Weights of a small GPT-style language model, trained from scratch on English Wikipedia: a variant of Muon for these matrices, 549M tokens.
MLP neurons of a small language model. Each row is named by its layer, matrix (gate and up: input weights) and neuron, and shows model dimensions 160-287. Each number is 128 + 32 x the weight over its row's rms, rounded and kept within 0 to 255. Numbers have three digits each. A neuron's up and down rows have the sign that makes its largest values positive.
Before each neuron's rows, "fires on" lists the tokens most often at its 100 highest values on Wikipedia text that the model never trained on.

fires on: "born", " Website", " place", " www", "="
L3.gate491:097116085153107163108133151125126088137157094124079131133139110136089080121122164156154084100130095136133103139169054114141055165112130135098141087159120176111152134106125163158105112131168182109135145118095159204149165123193121150180157107128112144134053144142093047159157099150096197089126153155136199151129116151107108125115121171082156125099192126161163106094117166188163101115137
L3.up491:132101106162042162141100133160142084122113092184096115140086116131137127129144118108171096100087116125159137180147078080179116166094173173146141114107129124123122166145127144162140061139103151095099134135158154188159141121176133123187161147108131142130110123147136078179118087129164153072096144130127166160147103133112177149130121128054100119103201161154159134112105135169098089156141

fires on: ",", " ,"
L7.gate510:165160133106111182106118192134116110094134111159170150086136137096169146142149136161111179144136080144113096132149168118108117137059092177164087117122099139136109084122105060105114123103129126115154177154133108153157142079109159114158173190108158137129179078170121173096162091139136098165155123186152071145105134131023101109096127165126132116167148103140085120145140138092165171109111
L7.up510:093137091138132100178182113142124135119136068158174123107071094123120163113119126171085132100101082110165065130089163090121193116071142116109111169120133114138097074120122151116141073102136128142145174201138089116173122070099132088117183141098144114110089140173142121130107059152145088137061092128173147084116092094097112111140138136164151144102126076141125160090138124065161180125146

fires on: " ", "th"
L9.gate686:081157095110155124109145164104146151088146162133132130077129059142120123148118101113114134094100132144130144120120054122140100104175121106061163118080134123096143166131116133083134127109131082117098108124144096161123089084100103143096115087074130164167165138115167128074105149112098190048147104156121070195124066136125211128171098119123187141051194047137122169129101101112146145114133
L9.up686:113153137138130141070167131130156126162174180171131117045123134129105113070083097157079147087102136087172165103158127085144138112177131115127139114098157065137175125097131099128102138078132096131126118156121090195070167114098133114119132101155106140137172105164142084118095059123185145044074134100086112145101143111151154119170108111121096122102174136089103191121104162099181169101148

fires on: " (", "^{", " cat"
L3.gate3:062124085107150135159112181175128112110156104128198116113072144142157104096124073125129149057135172086143125130112085093084097181115152149144116173083117140161187102157083141073123114172129136180168143120105099121115126136119117124071098058137126074166054103140092185095094141044118120106149160100127105187108132137054131149113142161157150170112124114125069131128153125144115158135094
L3.up3:093126144145176087167061246165064173074163106144180124148078175090153185101164088133113124103148155138151149118177160118067103134156115162122149131119150115150127139101084167151148109137126142148115141115112085195142135141063124141162107108115137162188105082193106137115129121172118138119144131047119089133171095138096096167112208070130097171145145142118098146182105120131177122099164

fires on: " to", " the", " well"
L9.gate533:144131113123120081092103067110151154096142113098181126164119069099121127083101113140141083142116097107128060185167135064139100167159145074115144147123130083203086135109170138116099147093142115136054119126114129113147151103166184151156093082137140182123060179113160117088127101142144063149127129103071106141092135172128076162104138075101137140138169107135140164082142149165118111139138
L9.up533:168149128164140197148096100134127140108143133072138162126135123126160099206140151114084169130120113094143134091115145125136142157090131113136142092131085110081108148114126135064133088169133075106168130115145152106210174153150161153098159134165116132119101138098139140101092093139157159180152145072141122130097162172091136157132081110146133049118168103168087132157217106059128184127161

fires on: " to", " ", " not"
L3.gate433:219131115157164167114144141124126149175192120101129193116082101175122064119110113103183122108104159163118160114117112215148132113143140150138134095143074174108077125130149118132120134197132132168105197110175107068129150167149157151074093085068154114137147106167172135096126170112197085138164148145120102115115146114128169156154131115133084095161136179147129122139152113202165137069176
L3.up433:172116115123150086142080145151090132133184158116139174187136164163141100194122067179125123189155147115124168094114140150148114072107112122146140135088109084152063170159153150146148139132124096125139046103167188103138103157112162194147101093093198086099126115205163164189083158165170152134104150132141167086125171130103112130186148119110150131173135184120119147126083078094187096079142

fires on: ",", " when", " if"
L7.gate394:102130085150155134161109115090130104112123085083121097121097166144123117088100132148145171159126115077166151121104144146144134148165164125112113098158053130153109090159137120148140127132141106132143151143155069084164107090098131155141112122147159176081137138086163059113195158126148135114139141097133188184136083176161168154100138124137076178102185107113158184141140104090098135125167
L7.up394:156179167152160146159090135102160109112142162134128139104158094081120161130122048147118094121106178130176167117183122124210134125182111157091127114146120144112112094081123082119176122096106156121160156158138188147115178157101125098135113143133167119056104114117089142151128152211096170114166128115090112131106125071127123141130108105113133137114151214154080171123162174140112126106138

fires on: " to", " can"
L9.gate707:088107148116121108080155155136186141082120109096096107187121126087121091071175093146150091167135130147074151068170080099155084171121199120128074095115064148122111124124137144209103145171128131087129095124095124094170111098145083136137143153074128075117127146122107113106084093114125117114149172089090136107123153100154082153108124109117117076136157127136066089153181133119157112114172
L9.up707:136204100118112128110079137095078185130135130130118121068129135082131107165175120151127175158148105123087112102135193124169123143114099136157147131087105125088129139173113114143088115083140071113155169076122159143124104112141136089136130148148079170102152091097168124139123119134162112109121140131150125133116179207070136105158089112099139157110172089128145127128128093163144131086070

fires on: " to", " from"
L7.gate78:127076113127092121101111173109152062117136160124179143121132092145077084091143093136148165112149142185102140173130098191141078162163135161128124114169137193110153121099140083111147122188118123095146145091190115083160115080141152102169134106159117055097090129143142084091098095139193156072137142088114082138183139121080063119159100127137047148180110102129144109127095171089113085085156
L7.up78:114086130206158160082146156179108100111161136197126096096115066032156120086157095182146140131133134203105162133158161139154137071112100122133144093094107139193066162147100138130092138140119159037083117157116133131190110112109123120106169149153171202094123065130126068138084165120131118153109152177120127099101137116131153180179167121139080115197187179146158153160143098157096087135044

fires on: " S", ".S", " A", " for", "-S"
L9.gate32:098094090147171121112099131157100122126117097153150220122142067087159126125140116154077087128140115153149088136153128138105129101114099125111141130111114157134155170111125180120117129162148153138089101126182027113101114169083171123114124080153104094123191120085170181058077163132173128147137129123136091108143158149203129103109122101139154147193131044131111165126107129134160163147074
L9.up32:142104127133104068064160150153085116106132091108169108178123122121157139126132140160109160148136161112159162145142101119125138112134148157103102148100126125149092162097130116168092110120149128113122163151120139124101138177128117144150111139094116148172138148100086107194107143134115123171065179107047076134088106199050139189139107075162139151105122148142138202097118097149105110166101

fires on: " |", ";", " |\n"
L9.gate572:130171119147124164147189098147147144140154154149167154112149124115070187122150097167064102105098151141152128096136201150101165155198128149095097137161165174078132174118104099159120122118152157175100076161094168141123143159110155197154161163156109152087163132105176104068121147116156089088132121147074089127085133130146121169138157150151133087186165121119106147157114144166148065142083
L9.up572:162123091187127183154083133104090163083139114199137161112111118124072173159101089088173184082115119128090154104096183163141175138100155149167137093088182122146160129074135158119124179137097128139158134142112089122086141073109135133122098137075159084136154099124120159117111105090079076163085124095122167159140140167094096091151151057159098086142099197094114068104204148102054160132130

fires on: " a", " an", " more", " one", " of", " some"
L7.gate173:135161132162108091135104139127165125153062123123139077155156147079100119083110144157062083095177145092134106102103163131136146102100149150117115128137149128129128077131137114217107125092135127128131092137142115116073111115098086119100201100084144138110087106038107012101133148142144145137111155122121101124145108145114117109182123139124147152147149106181119118123070099126197114100155
L7.up173:129184134175110084115089129165132108141090161114181107165099185152160123036192094158132120149125135093098050095098105162133131136077163150117072135120142128068080078140143051177078151145158120081158124126093061116118089138119157157126099113128141125076128163112136168119112111125128057122157161154103146137141122124137150104139109139151097150144114133121136207176169074136114156088184

fires on: "202", " record", " ", " place"
L2.gate569:098113114073087168117152086087135117109118152084139047118129113135123130196121057065136047103144143069083136130145125158118071064157120137108144118136123137170165159122159148142173134108129168175124145134167041121099193128088045129129102150143077101140066140137091120168182094075147116156136163146140127112138126091160129036090058148147119116129105115099135128144152118142105111138139
L2.up569:152057157070070111120118098116104079138132113191177074140100189169110143157159098120125075133109067113160169131124123149124129108105110110089150129097116177205108097115067126127178159142142127150093185092110130104110129128054073147195104117149141165095153098139155160155126149161119103086154140096117136142116123138151157119100141104123117123079127122120118155140163171083168096162151

fires on: " under", " University", " to", " following", "ed", " US"
L2.gate617:132142122144130104102063071186080151129180077079179101150169179147123063133126186141122073131132069092104104088199157159083083116144096185087159209131127119097149089103107126202160127165110121138129121130143120115146155187159115122138139098126120017132129191109126104165096083137092150109157181172137132105133167131136164084120120139094061100102159166101139126094102113111165094152129
L2.up617:185107079163149145122129159172145093095143176052106160131101132125110153071170097053115092106111096150153040117212125127080120086122163139132136091105079116098151133171085089103134125136116102120128137072118123136144179118174132131114114057067162079068156157082104119119137125132116137125086143176141087086114111125137120147087148118092165150179140145112089095095173172092104073136105

fires on: " of", " and", " its", "al"
L5.gate470:128092105035126085134078167132112097114131142106107156089150089169121122148115133173096079159122172166089131127097121123162182068130115119122111176142123100090116106086089123129108124120090125103093124049155100103126106101087093129165049165126092113132190071109109140073121202121180103083120167083105164165111078150111142175122129114144075122168134094151125078101131129062147242123097
L5.up470:113108116065095161148096174095130166120142176136174088087089120131149106142154138112115145206116112095125104156141152138117154128103140159083103066090147110144131101130118072129088096139147118168148149093146133086112138119138074142138140149123107139110071108059132131158135159112171084110126116161141130108100172104083113143103130119129151156164086136076111218116155124162102139173179

fires on: "-", " |", " •", "%", " "
L7.gate648:085117100180159136148081094158146157088106083135140146182106157084154149149197102147134102185175087127127138092151134194127095162110150190165150106094076127115096110180133090157135119143131129161191133167127168150168166106142123117139122165058147186119076122109106147148088156106112092118116154138150073114111214175134169115135142145134138136177154089111202151111141148132137138107166
L7.up648:096123134163131102157099148121117146096125091078122103113088163143138082113088151180166083156133139171084079161136157156183114164118139160147113143081101128089095087129116137095150146119167134139074129130149088116103097202145162105151108102095108092112114137110153185157146142075143137099118091124104108180150078150082093163163135088120172165100133131102137139098140155129168035147139

fires on: "1", "0", "History", " finished", " construction", " |"
L7.gate642:134067106136156162155084077107163107166152142134133155119137077096137117107152142148063057207161114103099112143123090140133126113138151093117102068109129134134177132164135055133156163160150183170112114088117183072189176150135095177133134147119091118114160078093115121143154126110160139133146177103117071148122143114145123146135133128095132114166126180103123111163152148119166102186133
L7.up642:088138119110084136093121101124165125096132158162136160058108123084122158157128084171106100167111073120088080104150137164133132080194046116125074156114091135201147086135104085130138183150116142084146050097062162130096135185095098123104102085094109125112147137200108132149118133161147135170108141089087119101130137138136082136104167104134082125188088116120058095153136129063152128136079

fires on: " to", " give", "ing", "ed"
L5.gate31:089097145129093124158112124125098133062123163169169137172106090145149060102201188140122159179105139102200144106127136166077130093117138185119125102133099098130192118168147129127143160183176133107137085073106182171063152141138107136156060075151107089101078154085078102106106101114153125117084148155147084110068164151156067103161072125170080172151128108114095165201073169102122077137160
L5.up31:172125104126138156099107176192145157115155175152108121079088100115075136111133149150133087137122115103214163118144094077173128106151158137126114121137115107153134158140179133172112140117139146059142147104139145102100133124131120106162049156132128086094119148135141110115059075132115102139125147117154167091155169169098132100154085027070145121198110173158093132088119193093133072098167

fires on: " to", "0", "1", "–", " |", " his"
L5.gate289:139104132157110140120128145131164128143146108108060100182167139111135173119158119134150171120156138090123167099190055119155075070079120149212115127169076087125102116138126120150095124110122191134170143109151199120174153109115130111106098113121134071163179143118074129149110164094112188092147101108144102173169114113172108117166116101130077144124150104138076129120181154091115167165095
L5.up289:124093148121148153123141157191162117147132087116121162177088098133092163167161102157100119097140145100106144171157118209138197121120142149160152082129076120156050080137082083135124189154126165078081115122149171097112133106152140128140074130142138138169154153123044203136118112118168115187124143130161083142127131174129169159147104169173111153143094091170121143113103156081101116090100

fires on: " of", " million", " for", " in", " to", " work"
L5.gate507:108108117133087158180137124144129095129146095130102122090070136170177136135134102156137140129101178125156095112167099120083126132178157118116099110128128130118089169043082128157070159170141167164117143110145104121108147192170205146122179094139146099176110137169164117100122121143114115122146095148091153112133185101110115180112131143149127124083093129119049188132133091158117151091049
L5.up507:124114103136155118061103093174119079095157172153144090152142111153153101062140099124087121167162104141058118106102128141115105080113088159127100200098122073092125107128141142148083102129119199160116092119150121160060112184165162137136187107148150046170134132120179083185155115089107127218146096165129114158053176132150121103148125094135124125166164160102103160090149132104098070122095

fires on: " can", " of", " speed", " cost", " temperature"
L7.gate670:144125141204111162095115085147101142128125180102157166124139130139115109106122144106080146141142141117111160087123121075116087124139147175146149173116099074167154197084103152064081138172152130110121145115106106085142159135079083103111162120129138096087159146080076105121136138091173116125104207156116182072091127116042098170144087125112130108078133167087126161161085152168084123120129
L7.up670:166168120139126102081139119140129171124098154146178222054093159134146137075063166184121139122102068145153122135076091104106129129133131185074150125085108141142165122192089151083107123188146163142136160134115162133219152121168152155155110103108126106169149127094109145126169186063189099129151090117065145168075157237092095125097127084115127118097148166060126104136156157167125112138113

fires on: " H"
L9.gate325:149127076150129183145097131106094081145112126121104171153115123090084178123151137152139099111083120147127121113100088198115112123133096115116191105124156153175117142104161119055127134098157113143123142145115063120147134122149141109027116139164163148184156085121083162123142188135167079131127120169111103131086175161104063094099127126055128134093126081139159138147104075143175096110095
L9.up325:127119093128123126153121156129114108101150094123120145092159117091135111122144049070069083092119179167150118204174140119064109140142129181088145107084112083149156130178068144070113173104120220147151077132114072088111129101060187125105115182167115081121118082150117135162145154070143157151081167125113141122161137134095116109124140118101151142126158126131104132109149121174117127158152

fires on: " ", "4", " a", "==", "-"
L9.gate630:099126120154097138139128129134111167099199150092132177159147114159136137169176144109113082105079134109128128049080080130152123177147103079139139082161161139153148183133127178080108049130172099126131151089110118161115141149131125176127127116129097152141080120171081127080115168077131218133137130121168190123172119166136088122118071112142181137146176140075125122173130071131085112140147
L9.up630:130175093131135131108094100146168141113126129150113146119126181117124161106084031196126138218145186127148102199153154151150111172128124145155167124078114160114154116128154131150135074125169098146096063119142123162134151149091140073076144090134112133151126085120129136109094127144108059088146133064136114140106072062101162127138098147101163074097151111083148106048126129089138146103072

fires on: " ", "-", ";", " is", "–", " –"
L5.gate114:101133144168128095142096146122151136129133135100102132124104108107160091176101143053185152094083148127072105139124137128212094149140161163087169172141162087055178116118118166078131115143159106060091116156137135130115090122127168128156092170183165144175126146060170144160086172150137159086104151099127117080113145177152164128176131131137087126127172098162131137159107149090127157176165
L5.up114:055163158156137088097118096156105129139120124153091125142119156096119209082139124146110108118185111083189163062156148085110151077136106148168136210090151152144119143183147161113166144144077160130136160159170115081113112087116141161108132158133086090175136095216121175171085162136197136101112152108146092171117128108116135088138122137087137100114178115139128098110141149210152149093131

fires on: "0"
L2.gate497:116082139162073116151123172145093059109161100135125110163142095115200130096094135125139145125106134112142145070154092161158107152087094091124124114183180153136108171141135182166133179192134118158170162069236113119187150070121088151101137143173121163113153125103129111221142113161132154130115152117150131167130130099117101121106106065130107140092124115135111102164136121164123151189104
L2.up497:100153164155097121085109055104124139174151142090159084140099122130091110157145141156135083066064099133132109129215156140134139158148107121162135117114121105150120077117076063174119161152108125141141084170112152122143093157060162155141162117122126063142131115114116113068114109152100116135138143126088146092161163170202129178158186105135144093082142116135118100111126173098094126183182

fires on: " (", " \"", " the", " "
L9.gate481:141158119119188119193116152082106163110092095116099122109125120109159130101116074112117123134120138056177204064093192098038134100142133067113144146070181185165139078173090158162108102109140149117102088113070157069116080091116183156105157094181108141126101122110085137115104136079152124102142166167120118167176165124114144075050154128140091129143173122108167166128119187160130144051129
L9.up481:097065092201126079108150125161090018132115160128182185125091107126150081143188192138167097096112168093117153096130115130075136064178097165141138173118142148164107186105119149151110102135075150117182130162129105174137104148068143115121136051103115143121105069055167086151149152091175150136135130115081150122133114105081075168177089117125124178165156155102173127131125121172114131124149

fires on: "th", " second", "st", " first", "rd", "nd"
L5.gate561:096161114100116107184124137159170121125181132106167123098134093131093121110071135135114170101085124062081115165124093192105080111149143196139127105131084152163107115159145109128141154091177163129145081135084055140128121130052147130143158136068113121138130124106144154116076141077137076083180144092124162078158123138109185099124115130107169128158195146142139107174086133107194171093131
L5.up561:148132098179102150159133125094156167136133164160151166103130089203135186086074108173142168160054117084107148143140104108141107181091129093177093156108113119118088254188137143125148208108127152102133143083150128144048129096057147111120116177108085141125112105109174171125116137062109114095108094141142153180127036126107139147106176051164143147069163207156112128128157148109197153120104

fires on: " ", "p", " |", " m", "\n\n"
L5.gate475:065083095156141150123094138081090142127113099083134150143103207159171084118163095140102093128164078159052064082101152130141125143137049190125117140153085124093092134117163139166128091068109104161161145156139148190092092100093103136137120100119129124180126066083112157150123147147179186115104081162122117133107077178104153131212135101112138116135118143107187161130091175145130121046137
L5.up475:117064113114102175182122103132090134164118132171092146167119163131127076148118155148102122117125106136053100134138122111117158096181158158145132103107180117118131071189081116150121126120107202112114124172169142132087126100071131069107117098094084128187140112078126186144151148105166151179137126181106074203141160133147092158159111154039172070102151165140089052159148100119119090183100

fires on: " H", "h", " of"
L5.gate804:170137112165111168085118106131147108129161165206128174119123143133096154121122133154113114144180126134085137144149077153118129146115144097097144091151116144183078042073102113068118086112119153160141162147068098061131145105098152135104081171083093112101091153105077128127161143120141125090052136162149185127078127125107141142153118128092128150114111156145135085138116106191173121138121
L5.up804:195140097144095111107126131148093170088180108076136151118114159151110143089097091129147182128117131185116112223127079102143141102138060163116115130200079141118127132086094130117184151126142171174142135101133124176140080124123179136133104166139108127146206118124094104120106139147101124158154113077138124106091162121074128091125155152078146140153133103077156181082166140184109141076137

fires on: " on", " first", " Last", " least", " to", " Silver"
L3.gate319:096210106133122107142120112124128149121153176137112073119125109175120166176076065093083143053157171083136098118111166137122155123098096070147078065142141131161115096122148146097213131165097155163144085136095207211190110105069181155112132097147072071092116155096091141156201148086155095120140091165154155147119109121142134121130169147103111111136148041094146131128130105071106137063148
L3.up319:184152104163113171111108123132083116115070081186155090089129125151170184162138187112098130000107105096149117088117130100111186150145176091233134110110109180126156166159143085139149126093071033115186177096112086178147141124135154155151099135145127110135163158103110165193113105158107098114126095135088158145141076140112145124092147129116095096117097065149115112125133126145139124081136

fires on: ",", "',", ";"
L9.gate617:077122084151125156130099159162171139134138123183091118103120127109149086120146145165113122110128103151123094101179232158129119143141122159102063144119138199107120094094131126125118109067138115117070133158140097077107152092089147164051158190089143141107146129136068066118059159123143229120117126114127157162118159108100076108110146184199134086141144114165112109081147111105176065108090
L9.up617:048132114204099174129119129073139061153126109178134128104058151090136175141160043195128151155118085072142061158150173150131103169139114166064096188122087143131152096163108155080108137148094089129107148111139094154161090149167124185151140146131071107107147131142083146150152129162101105193141105126082151121140092074080120124071092138124112125141092171152078152160212109063152124139171

fires on: " of", " is", " or", " and", " was", " have"
L5.gate192:133115114163125126074078120176077120104187159089127095088106151090093120131142136118134119130111115127149080117126186079140153113111111137089130075115116154190112136151092147174193121105112112142124160094101098120123106099109088166195149096092108137139111120071101159129185123159113028153114162100110128143140113096133168124178152066167133126120098155130187130130175118170122133162139
L5.up192:163142117138095092066085173127095144114098168119102097103144127153142156125101117187189128184126101161117132098141166123110141088109079136112145121208082182234121127155128093112154146160133111160146122104093141125147147131128144141100085122129125125108172155134125115115070151144132134145148088139140194069151162102071131162093125127164134178125141125121097157126136134086118131147172

fires on: ",", " "
L7.gate815:119103096138086139124125091104116122111149092140148107150130156100125118151087084143134081168115093152115134131120158164057186116112174152105120110114104080099107086124082173128140095110153164143148116095189085152141162107118117159054147161099156159132116139103143090123126138130147104150148067095077146182138124146169131153151152090091102154074152151135152122084075146144089166167189
L7.up815:084116122114128058105109112110144157154115154126168080038103128151122145136079150108141134093123159120169168138175179158190110099107130197067119116076115104126146125142129148140181154140159109090101099187148066140110086112150107154193158148107174181153193138144135108093137164172182165142156119140107136166162156160107121133111161080128109097149107128126155194143090169138104091127075

fires on: " and"
L7.gate644:089059077117144080103126119137113109114142145127128115092109086131119133137109159157102082153115112162139126160120159143089130145098173161146067188187136096131121118120094138088095138100116136104141127140102064114117111142129155092140131161141108120132170149116137062153141199084150096088079118124132155144064119118093135180153126159167137168135160155107156160018071167085137158136186
L7.up644:076131125154142166120112153083115102133137168124165168120144059094111173108119128136089141098166081119079110132110175131134106139106145149101105178162171119059139123156093123115118133116079134124138159110139090083088055134165194153143124062050095161117190171075097138105174131095117144080118116106107080109147106117095093154158117122140096073104130117154156096156159087063104169168145

fires on: ".", ").", " |", " before", ";"
L5.gate693:124092142091118087100145108120116112134126160127127077110108091140159156154129075184117118128124117118094116199103115186088121132169126191143120163090150159111104128127139108124128099100138106145112166065075210178145115103173115158133129126157106175133113174100079123162167118147039154160083147173127159075184170147105161138137152126141078161148136176079067093137142113090123173139089
L5.up693:070186163132165128043086118154096197096111135124143137108158059086137111087078113116160133153066125152167083147155199162102159129145194215104124151145142068090134115156137147136126126093137127139095149119140109118141069154105042123100088142077084136134064096164106173179144101099100125167091220118084156109128123100093198093155176163136122117104169050190146126159138067141152146150096

fires on: ",", " was", " still", " initially", " |"
L5.gate418:147161078129116137133116141114177087152139099118086123147102094038106153177127172095157174167073135102141135167102161109110156120180194143186143141122151084170064076124137149130104094120087124127124076102091138158104100142122119129114127114111132159082150178070134156102153153131108081096159119123157123154152115129126120138163106116083157160177117139085193113118184093124087151118232
L5.up418:143119123141137094114095149087146134140150175119118141114112194138089108125151045166122140073173127098153105121130113142116093122207125141122107096181157119126102099066120149112117112173178115163128135132144119122100134121122119080128085145161082148123166175109105049119115082116081114105139065125162098092125099143114130141109118127100189132194149149124173188166181141117170110097141

fires on: " with", " in", ",", " for", " through"
L9.gate770:100141153152123104109151140129123106172165130106165100091092112095140082098139132135156170145118125131150085112170178190141104108115132107116079175154124138138077090095094033111122163105145108148153194159142128119160096077095150129101145110183174084064121108116058113114093156119104155153096114116147153125137150134087174130126134141092162154073124124110118130111098109155144096139104
L9.up770:125080155130165134106129150161121123115155153159108119116129156069167078087123153141100147090122076130130118127216153144163156148161175126162113156179123194070162129103179079178102054144165111079161133108139083145114101129102101148123117144156121151162111130140127102102090235160179150176095108137085022157125087134106139127077099088129146137178137096171128164152125154136145110116147

fires on: ",", " than"
L9.gate482:104029082131118167125074103107101118117114099114104103132150120115101119188150131127097139038133108103119123078137167108130162080136165103155176179096125136171127119139135202161141132152156157163132139109146089161114127119088128116122128109101147112147116115076136086145168116137175065135116125119042130121158127211124067152113151143127159123137154130127142104150066076127133164111158
L9.up482:151156105130177147138072145095115123120147091154154055100124070133144155108106129149125143093181122095149137155133084131122126100103133121108168135183156143110139103055139121129143104156126122179092145202125136115071118131145149142188152097158106133190109124046133103054141134105114160087135113082106136089056135150151141108216139088121153080107107138066117179169080140131172133132159

fires on: " to", " for", " could"
L5.gate5:139134104148112107120101160133126107127131127147121109129150084099143100072129110113109137090075127169142139110158095088155163107150082143180116122175132173122055155164142098173143073155114187074132132122139174100130101131185169115147138156125136118119173131166156086135116115126124077116136168103117103141135131090149126173185088120120167124123096049100107163143091142162135222077148
L5.up5:149140097234144157094140125142142143168160166114126170173120128132148129145143048111081171197160140181142140098093153153140126141184134161059108086093184128169070096158122110156077113128147121120143116158140122148123118114142089188097175124095106066103082101168092100188151117150140085098146131125111095115070097116133133154162097095133124147111116131139131150096139069148159151130115

fires on: " ", " American"
L3.gate302:126166096139126162115184153059118076161059152134137086138135130097133153119128090101106122130124085140187087204212090160107130088174139153128088063125136173108117159159101079125130206085178166166134135090126108111107135118088176113160102145116151058134094087133130113205099109128125157094087151157189091154060137083155128105096156138153145167162186135041061138097188142078117117157130
L3.up302:122092121118132050144132123113074081106096156128148139202157110171129083135128146121145121172163152118177115147159159120126152147099087090117080129158144134161166148140143147159225104135131131042124124116167197151150072138129108092146168090103073096129174132167155107079171148098123174087143086102101141117100109131150123114089126122070109096090085113124116141134098176111120090142134

fires on: " |", ";", "th", "st"
L7.gate784:090099139120141086171177088117111136152125168158170100116163105099175150094128140176186100179171110129089095130117133180092075102211149131106133152162106167128152089129086156150109097128139186122095131133124075119102110096106104125178147148136123081068097136168138117156099056117154095145085151190099126175195129082132118133110151127097143054122154118099088111098131104123121112183119
L7.up784:124105123195129124086125156082137087095131128104148173112123082116136159107134125151171141115097101113160080130099161125160126218134077204160140157082129077099119126119088152117169135108131161177157144082118121089155101095189090061126150137098051170153142104136083140120073133106096105149069185121142119137102110161068108137152165165109081100135113187153144123077124122131109137116084

fires on: " a", ":", " an", " finished"
L7.gate390:088137137143081126104101077135170146119174071139177164167089200108197154066128108154133129122122136077121122159078172154136125128110120127145119135175137123187198138154065096165140185202155119099189167104125148127112143146150079130085185098095059117098116096114111079125111126161157125117136133172148117166172099145172157125137111137118161100072069113189200184185061124138174156133163
L7.up390:114148099155154131097081160118169091121171133154116176119035209141151097091134189120157108115165101113183120157104086125126158151114177071090123083136166145112078099068078117101082133178095174133164119088131115110087193158107186084059145085145152139073119159165160127126180100113118127117111154164137158091126127195210160131082134130128068199124132152152097058136114086120135151118133

fires on: " with", " UTC", " based", " km", "ized"
L3.gate285:172134092145169126079100167089094092145148121128108132125151136082094159136104109122098115194139150116141018141119060060141186127145150185153169138094125131094129168145142182155102132135162118189158143099118108129117157134127106117153119083104167170139102134130170127183184125095150053124163165165089199122169105157108101161098135083083113134098185095143101120152141104139141107140070
L3.up285:116072076219130162116138116111102140099169137123065151161070163150133175121133137177150115129121133099130142110116052095152086172102099148109127140171182133111147100114114181116068080143078190116096146172199155190101123130090173086104105121126159134140160086153161101102161143142147156116117197152113121135155114158156095093099150106138098120162141099105122117152117135125121120088092

fires on: " at", " of", " favor", " also", " was", " career"
L2.gate814:147134118129082171173080109123100143068112118152148118116103122176132128144154107122100139121124144109107109089089143097070133126127071159066128215111146062137130089182138182164105146125132135205142121080126047128177099125126142138122163104059116132148095116148125155147116154139141106194069152135155104183130140164110123113165080112144141167116136149128102111142137150087107125213145
L2.up814:163159169159165147159115080148167163119129107138137108136133087099138149152140090045101146109095176061121117109165112159115128152122095123158174070081102088086196153121119118151154107095114120111144131108081083149141116147128104102055105119105087116132155068152148159155102126142128108092124181114120146112188165154148185136084101160092164147109151129147079124089112095120151153107059

fires on: "p", " Website", " www"
L5.gate37:198142085115129217120148081120156126121116115109098154097162077100120105072071127085171173141131140148115137091152158180118068121198124142123117141178094107101127159115114142160149144116121155104085164098081090153123187098152079123132127064155085138087145086118115123106093170146135142141135144135152161180104148153075121068082101124081113134134178113189141168116105159142138106093175
L5.up37:126154139186109109136159134160175120122126104204130099174115156147096084160152134184131187128095091118200093177114151120135160152166132167152152092116108132121080102159066161149166117132113137111123128147157115161120151061172121164160114163144138072127102134080171083181101147124114117141107108142134202151127120087106159145098109109164121132099084172171152149118099127117122114174126